MLP neurons of a small language model. Each row is named by its layer, matrix (down: output weights) and neuron, and shows model dimensions 165-260. Each number is 200 + 30 x the weight over its row's rms, rounded and kept within 0 to 999.
After each neuron's rows is what it responds to, as a language model described it from the Wikipedia text at the highest values.

L10.down1779,156,223,202,233,200,203,186,222,199,230,204,151,224,220,241,202,188,187,248,186,209,199,200,219,199,174,189,190,217,194,200,209,207,210,226,223,162,191,211,200,200,157,149,214,183,222,210,242,219,188,207,190,230,161,164,214,204,203,204,225,162,202,227,142,219,183,183,163,177,189,248,225,234,232,216,228,176,196,218,200,124,204,178,205,135,235,190,192,160,184,230,171,208,143,226,194
Description: Table placeholders and markup. Dash or blank placeholder cells in wiki tables (— after |), equals signs in heading markup, and modifiers like more, rather, -ly, ever.

L9.down930,185,196,269,177,181,209,198,197,208,211,178,249,173,256,190,219,180,172,263,149,201,236,256,201,214,216,223,193,135,162,207,211,161,206,198,188,144,168,228,208,181,205,150,152,199,140,184,182,212,170,181,227,207,238,219,188,253,168,169,172,217,259,210,203,232,173,150,199,218,226,170,222,179,247,203,213,213,144,176,172,185,160,194,217,105,245,211,224,245,196,127,235,165,231,204,210
Description: Copula after subject phrase. Mainly the verb right after a long subject noun phrase, often is/was/were/include, as in "Another difference is" and "Among the tracks were"; also table separators.

L9.down1171,261,234,279,219,227,215,239,216,178,127,161,166,246,167,200,202,190,196,216,171,233,228,234,274,192,222,213,163,230,213,220,202,189,160,222,197,209,172,163,157,231,222,215,224,203,166,231,240,277,179,209,127,192,178,245,213,190,209,183,179,154,182,172,229,142,225,161,183,245,241,216,218,180,186,235,206,204,222,244,219,153,194,215,214,176,287,197,157,215,178,172,164,196,120,182,214
Description: Possessive apostrophes and word fragments. Mainly the apostrophe before a possessive s (Women's, museum's, Greene's); also mid-word pieces after prepositions, like mo in atmospheric, or Common.

L10.down1737,191,171,182,211,197,150,195,198,255,165,233,188,197,170,241,178,196,165,218,142,212,247,213,187,213,187,143,246,176,190,151,158,238,247,213,145,199,207,175,195,165,225,205,191,197,123,201,234,186,149,188,215,188,220,232,181,245,206,204,181,166,173,201,234,199,176,181,208,206,131,209,223,144,156,163,170,194,191,170,230,199,219,216,179,216,186,204,175,188,186,207,165,175,230,197,193
Description: Numbers in table cells. Two-digit numbers, mostly 11–20, opening a table cell or list field after a pipe or comma, e.g., days in dates (16 March), scores, years.

L4.down346,179,231,165,184,180,224,224,155,207,207,211,188,158,228,191,145,218,215,243,180,192,152,218,170,203,134,206,196,207,198,225,216,162,242,199,220,130,240,213,182,203,190,183,180,207,198,212,172,205,197,213,164,237,174,218,161,235,196,215,194,162,227,207,209,204,239,158,124,219,198,155,237,229,158,231,179,150,179,210,188,156,233,207,242,211,238,225,220,171,135,170,197,206,175,193,209
Description: Clause-opening "when". The word "when" (sometimes "if", "until") opening a temporal clause, often sentence-initial, plus scattered table-cell entries such as "–" and team names.

L9.down315,196,221,181,172,178,200,190,226,178,171,240,190,173,228,154,233,181,201,222,196,238,270,193,205,167,260,240,214,213,187,218,162,150,212,159,233,166,208,212,211,205,232,185,267,186,165,186,138,197,189,214,196,226,224,173,236,237,241,203,187,221,209,168,243,215,191,229,203,164,213,219,213,254,210,177,202,218,231,214,207,202,208,196,145,318,176,195,165,204,177,231,156,194,186,259,167
Description: Infobox age parenthesis. Opening parentheses after dates or values in biographical infobox fields, mostly before "aged" (Died: 1 July 1671 (aged), height (6 ft), plus field-label colons and blank lines ending infoboxes.

L10.down1042,191,164,207,196,206,203,198,169,179,186,165,168,195,151,206,165,160,181,190,188,204,174,230,206,152,151,213,234,179,187,195,186,180,190,257,220,258,218,198,197,210,154,167,192,235,218,242,143,154,200,185,195,152,207,236,190,201,196,203,171,184,225,202,223,153,210,184,179,187,233,180,171,217,202,187,170,180,174,178,223,232,183,211,192,203,133,194,184,170,152,247,193,155,161,162,203
Description: Noun-phrase continuation tokens. Tokens extending the preceding word, mainly hyphens in compounds (serotonin-induced, iron-poor), relative words after nouns (that, which, who, when), and suffixes like -ly, -s.

L4.down309,176,187,180,183,182,223,225,185,199,188,173,179,222,197,190,196,231,222,218,220,188,229,202,195,229,226,217,177,189,180,231,224,177,204,196,199,178,250,199,200,238,172,223,209,220,195,195,200,221,178,151,222,204,209,234,212,192,156,178,196,150,219,218,212,184,150,192,217,212,165,237,210,210,197,205,154,204,235,208,187,184,215,167,202,312,212,140,175,229,222,186,195,205,256,176,164
Description: Parenthesis and initial fragments. Opening parentheses after a name or term that begin an abbreviation or gloss, as in Device (HUD, Equatorial Guinea (incl., and the first letter E of acronyms like EIAR, E2PA.

L10.down12,285,188,157,226,190,203,157,201,154,156,223,154,215,245,197,207,194,174,182,301,203,207,196,190,181,182,250,217,194,160,169,158,170,205,203,185,164,190,184,204,160,171,155,217,204,228,153,234,221,228,204,254,201,151,198,220,188,195,215,211,194,187,178,201,224,237,192,194,249,185,209,216,210,176,226,165,232,172,178,202,221,217,201,180,178,209,239,195,213,196,218,200,238,209,256,248
Description: Split word-initial letters. Lone first-letter tokens such as p, F, G, T that begin a word split into pieces or an abbreviation, e.g. p+aced, p+ppg, T+D.

L9.down564,233,181,208,186,235,179,168,225,232,187,195,184,235,187,215,203,204,163,138,260,208,170,224,249,220,184,212,206,193,149,251,187,253,144,123,189,180,199,270,185,189,253,220,236,208,252,131,193,197,206,161,179,166,167,227,191,230,201,202,215,229,224,245,198,163,212,213,202,173,201,211,196,243,221,204,247,178,218,175,182,161,213,187,175,175,218,208,189,196,249,186,118,210,205,216,261
Description: Mid-word and mid-phrase fragments. Tokens that fall inside a word or a fixed phrase with a predictable ending, such as the g in photograph and bibliography, of in Board of, or a after converted into.

L10.down1081,195,205,212,223,157,215,195,190,136,205,235,213,185,167,216,182,160,210,212,200,203,259,202,168,199,252,222,201,220,222,251,261,189,226,145,221,213,183,208,189,152,270,196,211,188,172,283,189,178,196,139,194,208,270,182,276,225,151,170,197,235,186,179,199,172,194,252,223,182,159,165,159,206,176,211,166,203,267,220,216,214,199,217,160,197,175,213,182,195,219,168,150,203,249,175,151
Description: List breaks and word starts. Line breaks closing list entries or preceding headings in people lists and bibliographies, and opening pieces of split words such as bo(tanist), multi(medial), up(rising).

L4.down318,148,201,174,193,194,195,202,139,183,200,162,159,208,209,159,174,140,237,180,180,188,239,142,189,210,184,192,179,206,204,214,150,213,174,207,184,231,196,200,211,197,187,151,243,204,239,246,183,184,214,200,163,197,222,199,227,205,200,282,163,245,189,182,169,177,176,171,216,189,194,205,242,183,162,147,167,227,153,179,218,111,209,215,174,140,182,200,243,199,218,157,153,227,236,173,231
Description: Word-initial "bo" fragments. First subword piece of a longer word, especially "bo" as in botanist, borrowing, booster; also m-ascot, dem-entia, and digit chunks in IDs or coordinates.

L9.down1784,227,178,193,218,177,241,256,197,155,186,193,230,193,164,186,257,132,184,239,166,172,192,203,177,149,196,177,278,187,199,183,220,183,190,195,203,211,250,182,236,199,185,232,157,238,236,204,168,174,195,215,172,184,155,242,173,173,180,208,216,184,239,226,181,222,130,210,192,236,193,238,176,203,174,220,163,225,219,226,139,208,252,179,177,231,189,213,164,169,167,185,198,211,266,212,226
Description: Modifier before adjective. Adverbs and degree words placed between a determiner and the adjective or participle they modify, such as most, currently, newly, -ly endings.

L4.down95,195,224,195,170,278,169,213,185,214,181,229,193,226,184,157,195,199,182,225,153,216,187,185,263,174,245,111,177,218,177,178,232,157,232,203,199,177,190,166,208,230,208,196,142,211,150,153,222,203,196,190,184,210,214,193,165,185,155,210,239,147,255,123,151,180,198,163,206,272,179,209,210,212,219,175,117,203,234,150,200,160,202,241,228,182,217,191,169,160,241,199,198,194,194,191,184
Description: Leading digits of numbers. First digit-piece of a number right after an opening parenthesis, pipe, dash or preposition, e.g. (14, |18, in 1850, 2013–14.

L4.down1386,199,205,218,223,191,209,170,190,186,233,202,201,213,229,202,193,221,202,161,199,221,156,201,252,241,198,143,195,204,223,181,195,190,202,204,207,188,170,188,190,187,256,167,229,152,236,176,173,154,154,155,201,219,204,214,248,180,191,218,197,219,199,186,196,224,151,145,160,222,180,199,224,197,205,141,158,146,222,230,235,184,147,144,217,212,235,240,175,189,239,176,232,155,204,235,197
Description: Mid-word pieces, party names. Middle word-piece fragments like ta in substantial, voltage and interpretation, ated in irrigated, plus proper adjectives such as Republican, Democratic, Dominican.

L9.down1682,226,204,183,159,180,183,185,223,201,240,180,162,256,186,233,185,212,183,212,158,219,243,148,187,169,207,184,220,180,188,176,201,199,215,192,206,163,187,222,196,164,226,192,165,217,204,241,190,185,190,201,209,201,174,183,213,208,213,195,202,165,204,168,167,240,192,165,254,214,202,203,250,243,202,178,190,184,202,140,192,155,227,202,147,237,192,207,171,169,162,213,200,179,262,211,212
Description: Numbers in data cells. Two-digit numbers, mostly 13–18, appearing as values in tables, stat lists and coordinates, such as "| 18 |", "OBS 17;", "66°43′18″".

L4.down1105,239,185,200,109,223,207,190,224,203,206,210,164,188,222,215,189,204,182,183,221,227,212,214,151,182,209,186,209,207,206,170,177,199,192,222,217,183,232,188,173,243,208,181,180,190,215,165,169,213,249,209,199,144,181,223,190,226,199,184,197,219,175,157,199,266,188,191,161,158,251,224,203,194,145,175,203,194,229,260,212,200,252,183,168,160,189,213,173,214,179,233,200,217,240,172,225
Description: Loss in result tables. Mainly Loss/Win at the start of sports results table rows (Loss | 0–1); also first pieces of split words (w-itty, ang-ular, exp-orted) and Be.